config.toml
n_head = 4
head_dim = 64
norm_eps = 1e-06
bias = "all"
init_std_qkv = 0.0225
lr = 0.00123
beta1 = 0.9
decay_shape = "sqrt"
MLP neurons of a small language model. Each row is named by its layer, matrix (up: input weights) and neuron, and shows model dimensions 112-239. Each number is 50 + 15 x the weight over its row's rms, rounded and kept within 0 to 99.
After each neuron's rows, "fires on" lists the tokens most often at its 100 highest values on Wikipedia text that the model never trained on. A number after a token or word is its count.

L7.up815:63 46 80 60 60 76 69 53 77 81 54 35 54 46 55 63 60 48 66 50 63 65 54 62 30 50 29 42 29 21 53 52 50 73 55 31 37 38 04 51 53 61 40 68 51 64 46 54 51 32 48 16 54 74 66 67 46 74 46 73 32 69 38 63 31 42 71 54 61 48 63 34 52 44 56 49 37 24 45 42 63 69 25 38 45 83 36 51 35 54 49 39 38 72 56 61 41 75 48 43 28 54 80 22 35 48 69 05 28 55 52 52 32 63 29 49 56 39 64 21 70 56 64 44 53 46 50 68
fires on: "ly" 50, "able" 12, "ed" 9, "ary" 8, "less" 4

L10.up151:65 62 28 73 59 50 39 45 69 40 39 51 74 45 59 49 75 20 65 37 54 55 30 48 60 46 90 71 31 55 23 44 26 50 64 40 67 50 45 43 34 18 54 33 48 67 55 36 46 67 41 60 47 51 54 39 51 58 36 63 46 50 64 55 55 48 59 46 50 47 39 42 62 59 56 41 51 13 42 53 68 45 67 48 47 64 42 61 21 30 66 59 41 82 50 66 75 56 30 46 27 54 68 33 54 34 56 66 54 45 62 42 48 56 38 41 52 25 49 26 74 40 49 24 46 60 51 34
fires on: "-" 15, "=" 12, " use" 10, "|" 10, " the" 10, " a" 8

L7.up204:85 53 55 52 51 42 27 42 58 44 63 53 36 17 59 33 42 51 76 28 32 56 23 51 28 50 55 57 57 52 44 51 53 71 63 34 31 59 58 56 58 13 56 42 36 66 38 59 40 38 64 30 51 81 62 50 50 68 44 37 48 47 58 39 44 32 46 63 63 63 46 48 51 63 61 63 39 46 43 70 38 45 53 27 50 49 40 40 39 29 55 45 36 49 15 35 61 33 53 55 54 44 40 59 10 72 51 48 36 46 50 80 38 59 61 53 51 49 70 73 48 88 67 56 35 73 78 77
fires on: "ed" 14, "-" 13, "é" 9, "MS" 9, "–" 7, "N" 7

L9.up749:74 27 56 65 46 64 61 33 85 39 42 54 52 37 47 47 55 47 61 59 60 59 34 80 77 21 51 42 39 16 48 33 23 56 70 34 55 56 62 59 35 29 58 75 54 61 44 39 32 56 41 60 69 54 53 51 40 51 75 50 56 51 66 49 34 68 77 80 47 48 38 40 52 66 54 72 53 44 45 58 43 71 67 59 61 48 40 21 43 22 51 61 48 44 44 36 65 55 55 25 43 45 43 49 06 33 40 61 37 37 44 31 56 50 42 32 61 27 16 74 52 25 45 39 58 53 47 62
fires on: "st" 20, "th" 14, "c" 10, "n" 9, "t" 8, " m" 5

L9.up355:66 37 57 48 66 48 55 43 59 48 64 61 52 45 56 75 36 17 63 29 38 73 00 40 62 42 48 35 53 37 23 59 55 86 33 27 69 61 64 57 56 37 41 55 59 18 70 55 67 40 83 65 37 63 46 46 21 35 43 31 36 57 44 49 50 43 50 39 76 75 21 43 45 27 36 59 24 64 55 34 51 55 49 62 37 49 39 29 78 38 54 43 66 65 58 33 70 15 71 45 57 62 60 43 49 67 47 72 57 59 61 61 39 63 40 44 75 57 57 43 49 63 57 70 33 77 74 68
fires on: " at" 32, " of" 15, " the" 11, " for" 6, "." 5

L9.up100:59 31 45 68 36 44 54 42 72 46 43 62 44 39 48 67 67 50 54 54 41 57 48 53 44 50 66 37 51 46 23 44 56 64 77 22 43 54 54 33 61 47 47 60 74 25 31 44 31 48 44 35 64 50 44 43 41 65 50 31 49 57 84 33 55 42 46 67 25 52 52 42 67 78 50 77 46 41 69 83 62 55 68 17 66 44 34 15 62 41 97 49 55 80 28 11 43 55 46 74 68 43 62 66 60 44 52 31 41 41 83 25 61 37 68 43 53 40 52 42 32 35 50 55 31 37 46 36
fires on: "–" 82, "-" 12

L11.up207:42 61 62 49 66 69 53 59 29 77 19 55 65 45 61 53 30 40 36 39 47 53 61 62 70 55 61 48 59 57 37 34 32 74 41 54 57 66 65 67 26 61 35 55 68 49 43 57 31 63 59 41 52 43 56 34 32 75 31 54 55 54 44 57 41 52 41 37 43 46 31 62 42 26 35 86 35 53 72 45 54 46 56 42 39 27 41 26 65 63 52 69 47 44 43 74 42 28 54 25 59 31 41 36 29 85 47 30 60 32 56 29 56 77 42 40 46 57 37 67 63 37 78 49 54 84 62 69
fires on: "-" 21, "ed" 11, "ber" 10, "ter" 8, "qu" 6, "t" 5

L11.up38:46 52 53 75 67 45 38 58 59 74 53 38 26 43 57 34 28 49 48 46 84 76 42 74 23 38 69 37 53 25 52 50 53 58 58 46 58 49 50 51 42 29 38 52 49 77 41 68 43 61 56 41 65 66 55 56 33 62 34 84 61 76 61 51 56 35 63 54 66 42 48 60 52 58 16 48 43 00 49 40 53 78 33 34 67 54 44 83 50 48 49 56 48 51 65 46 54 51 64 34 26 55 52 29 63 62 17 10 67 23 79 40 62 44 37 36 13 27 54 63 57 57 70 58 49 60 43 36
fires on: "er" 24, "al" 13, "ed" 12, "re" 6, "at" 6, "leg" 4

L11.up319:64 41 83 79 64 60 36 32 66 62 37 48 33 36 56 39 33 65 61 62 73 48 49 59 31 31 48 44 52 27 54 29 29 73 61 28 31 53 37 48 69 57 47 59 44 65 27 49 65 48 51 37 61 81 43 39 48 64 47 38 48 64 78 50 59 45 48 60 64 42 57 53 59 30 37 58 22 33 59 66 50 44 34 22 44 63 42 49 33 52 46 05 56 59 50 61 47 39 46 47 27 39 50 53 34 39 69 60 70 48 54 47 25 65 23 40 22 38 56 54 63 69 84 36 40 61 73 64
fires on: "ed" 41, "ated" 6, "ended" 4

L9.up999:77 52 25 74 70 80 31 42 63 62 67 53 33 33 35 69 41 66 67 52 53 77 50 38 66 60 51 20 39 44 46 42 24 72 47 62 71 46 73 54 44 50 59 53 58 46 61 45 56 38 44 52 64 76 58 59 52 67 51 64 51 47 60 40 47 60 69 28 50 62 54 47 44 26 55 60 18 36 72 22 68 52 34 31 27 26 39 53 25 94 70 24 51 60 60 50 64 65 58 40 42 59 70 37 36 42 73 54 52 49 22 51 16 80 35 55 30 49 33 58 52 57 54 52 07 55 48 53
fires on: "ed" 46, "s" 9, "ting" 6, "id" 5, "ped" 5, "ver" 5

L11.up941:55 46 48 34 54 45 57 40 46 28 49 55 64 56 44 63 47 68 37 62 59 64 26 47 47 67 45 48 61 48 37 32 29 60 59 48 58 51 58 67 39 43 73 57 51 54 60 44 73 80 99 46 54 38 55 56 40 37 48 51 48 58 32 51 53 54 39 79 46 45 45 32 61 46 27 29 28 61 41 83 72 55 42 49 55 31 51 33 56 66 44 10 57 81 54 51 63 44 55 48 41 57 52 47 63 20 37 35 72 39 52 19 55 48 21 29 69 40 73 43 62 66 59 62 62 57 39 66
fires on: " K" 50, " Ku" 11, "M" 4, " Ga" 4, "K" 4

L7.up105:54 73 36 53 53 78 43 50 53 63 43 77 53 22 25 55 50 53 65 41 91 67 20 69 30 49 49 45 35 41 49 61 50 54 44 35 68 58 63 49 60 38 69 46 55 62 15 63 38 70 67 46 49 71 38 57 65 50 37 57 47 53 52 57 40 58 44 60 44 24 46 64 66 67 65 52 89 37 40 37 63 41 77 42 23 49 46 44 49 68 54 55 39 39 40 26 81 47 48 74 67 47 55 62 41 73 48 52 42 22 52 45 46 21 41 57 56 39 03 44 70 54 54 64 48 40 79 33
fires on: "H" 32, " Ne" 11, "ho" 8, "pro" 7, "l" 5

L3.up957:56 40 70 58 46 53 47 29 36 46 51 75 63 42 47 54 49 64 85 61 41 53 53 55 62 77 39 43 28 41 43 51 34 47 47 33 52 20 50 36 58 17 87 49 58 61 50 38 60 66 48 23 58 71 19 71 70 71 54 69 53 49 31 62 74 57 49 45 43 33 38 39 69 45 39 32 67 55 65 52 49 62 99 36 44 56 46 56 55 52 66 70 65 65 77 50 47 46 51 40 91 61 41 41 20 23 36 23 73 10 56 09 21 48 35 32 73 39 36 60 60 58 46 37 41 60 38 39
fires on: "---|---|---|---|" 50, "|---|" 24, "|---|---|" 9, "|---|---|---|" 8

L9.up584:99 31 58 60 66 56 54 38 58 21 24 45 49 56 57 42 61 29 68 42 60 55 30 36 46 65 71 55 36 20 47 37 57 69 41 48 37 71 37 45 41 42 42 57 58 33 47 51 40 68 51 57 41 52 75 49 60 48 52 50 32 45 51 20 56 24 35 58 56 36 36 52 50 62 47 55 47 13 30 37 45 40 57 54 57 44 41 61 22 85 40 71 43 51 44 67 58 70 57 33 58 54 71 55 54 43 46 65 38 19 42 73 22 45 62 55 61 34 27 44 78 63 56 53 48 67 53 56
fires on: "-" 18, " re" 17, "|" 10, " ex" 9, " pro" 7, " " 6

L9.up526:23 55 36 43 42 68 88 29 47 33 53 38 61 29 64 56 59 13 61 48 65 41 52 23 44 59 48 75 33 52 18 73 25 42 51 65 54 39 51 54 81 45 44 72 71 71 39 45 39 63 47 29 37 81 87 84 37 46 29 43 53 44 48 50 56 60 64 56 50 66 61 50 53 59 33 61 50 54 53 54 59 53 29 49 24 68 38 52 50 39 61 41 54 53 56 40 38 40 61 44 64 55 81 59 60 41 40 62 62 46 52 52 31 60 39 68 66 34 71 55 80 46 36 49 36 64 33 26
fires on: "3" 28, "4" 11, "8" 11, "0" 9, "2" 8, "9" 8

L10.up279:80 45 62 63 76 81 39 74 71 50 51 57 42 72 55 53 17 40 43 51 53 55 46 60 63 42 52 26 55 29 43 42 55 76 33 37 63 56 70 50 47 52 50 80 64 44 41 60 62 87 93 51 46 47 29 24 67 47 32 21 44 55 44 33 68 70 57 38 62 47 36 21 77 38 66 66 44 37 69 43 49 46 69 36 25 60 45 57 59 84 50 38 46 58 41 49 66 46 69 37 45 21 52 33 51 35 55 52 58 60 59 69 42 47 26 43 64 37 50 29 40 47 62 60 64 62 36 57
fires on: " the" 22, "s" 13, " number" 10, " at" 7

L11.up625:40 56 46 29 46 30 44 50 74 34 28 78 50 42 41 58 47 17 59 60 45 56 50 34 63 57 44 44 46 60 27 24 40 31 52 51 35 66 54 45 55 48 52 61 64 41 25 80 34 59 64 31 70 89 83 54 65 36 44 41 70 63 57 45 41 66 50 56 57 65 44 38 61 31 53 51 65 64 44 49 33 57 68 60 31 13 53 49 56 61 42 44 35 60 76 69 99 27 45 42 45 64 23 29 51 72 47 46 25 49 49 69 44 61 60 65 72 52 69 52 49 69 70 33 53 50 28 46
fires on: " f" 21, " an" 15, " ex" 10, "N" 8, " high" 7

L4.up193:57 51 74 66 45 59 54 44 57 30 40 56 81 50 49 42 38 40 80 54 46 57 51 34 43 74 47 57 60 25 41 67 44 66 46 12 62 42 41 45 53 52 80 42 63 83 35 20 62 51 50 41 55 57 27 52 63 61 72 61 51 54 37 54 45 48 37 48 43 35 42 42 57 49 35 58 59 47 62 54 71 69 78 36 47 50 41 53 52 52 82 55 53 53 63 54 77 61 78 68 63 67 51 49 49 53 33 61 81 53 68 42 06 30 42 27 78 20 22 77 56 68 41 58 39 53 53 43
fires on: "---|---|---|---|" 50, "|---|" 24, "|---|---|" 9, "|---|---|---|" 8, " details" 4

L3.up766:75 50 58 62 64 70 35 69 41 43 59 52 39 53 55 36 65 72 50 59 58 61 51 56 39 22 42 48 32 13 54 58 36 52 81 50 55 33 34 50 52 31 58 45 40 65 28 36 67 66 40 43 66 76 77 47 59 86 50 56 49 62 35 75 63 09 71 42 62 52 43 40 32 48 60 50 28 50 58 58 84 43 35 45 75 60 54 60 42 41 60 37 28 72 46 54 52 48 49 45 26 52 51 40 39 37 62 60 38 51 29 42 47 59 35 49 52 60 68 55 67 47 77 43 52 43 44 71
fires on: "ed" 46, "ated" 13, "ted" 12, "red" 8, "rated" 6, "ved" 6

L9.up551:63 62 22 47 35 52 72 42 68 60 34 69 44 20 47 59 60 42 40 58 39 70 62 37 51 40 41 40 47 29 50 38 18 53 64 45 50 71 74 52 36 35 52 84 61 45 60 48 46 45 59 36 59 78 15 67 50 43 56 47 52 70 55 65 73 45 59 73 37 21 59 32 49 50 73 62 72 59 60 49 25 59 69 39 48 38 44 42 63 64 55 46 47 66 54 45 52 46 28 61 55 66 67 31 34 32 54 35 53 60 42 72 35 54 17 28 76 18 43 56 43 49 47 50 29 50 48 71
fires on: "th" 19, "n" 12, "m" 10, "bl" 7, " most" 5

L10.up350:49 67 21 60 26 69 66 30 33 51 37 84 47 36 87 69 65 30 51 63 56 41 73 52 43 43 54 45 34 44 32 52 11 83 52 60 91 81 24 69 60 57 50 74 64 50 49 50 50 71 51 19 47 41 67 82 56 49 50 64 38 59 24 50 50 50 42 65 49 64 71 30 50 32 55 57 61 49 48 50 48 54 51 24 51 80 45 41 42 35 52 36 55 47 35 54 35 45 43 33 34 26 65 31 67 39 19 43 50 59 36 59 29 79 60 74 63 47 43 51 46 47 45 51 31 66 48 49
fires on: "%" 14, "8" 10, "4" 9, "3" 9, "6" 8

L11.up37:58 60 18 76 63 34 42 41 63 34 48 65 65 41 71 61 48 33 65 64 54 40 44 78 34 41 49 38 48 57 23 58 33 51 50 51 52 67 43 43 41 32 53 74 48 47 63 40 61 85 46 54 49 70 90 57 42 36 10 56 37 77 39 53 56 58 66 70 48 74 62 65 60 53 37 60 44 39 37 49 54 47 29 37 53 85 41 32 54 42 47 35 54 48 49 49 53 73 35 47 51 38 38 15 53 43 55 41 56 50 50 66 51 37 38 34 44 52 75 50 62 45 51 60 35 72 50 53
fires on: "0" 22, "8" 13, "1" 11, "5" 10, "6" 6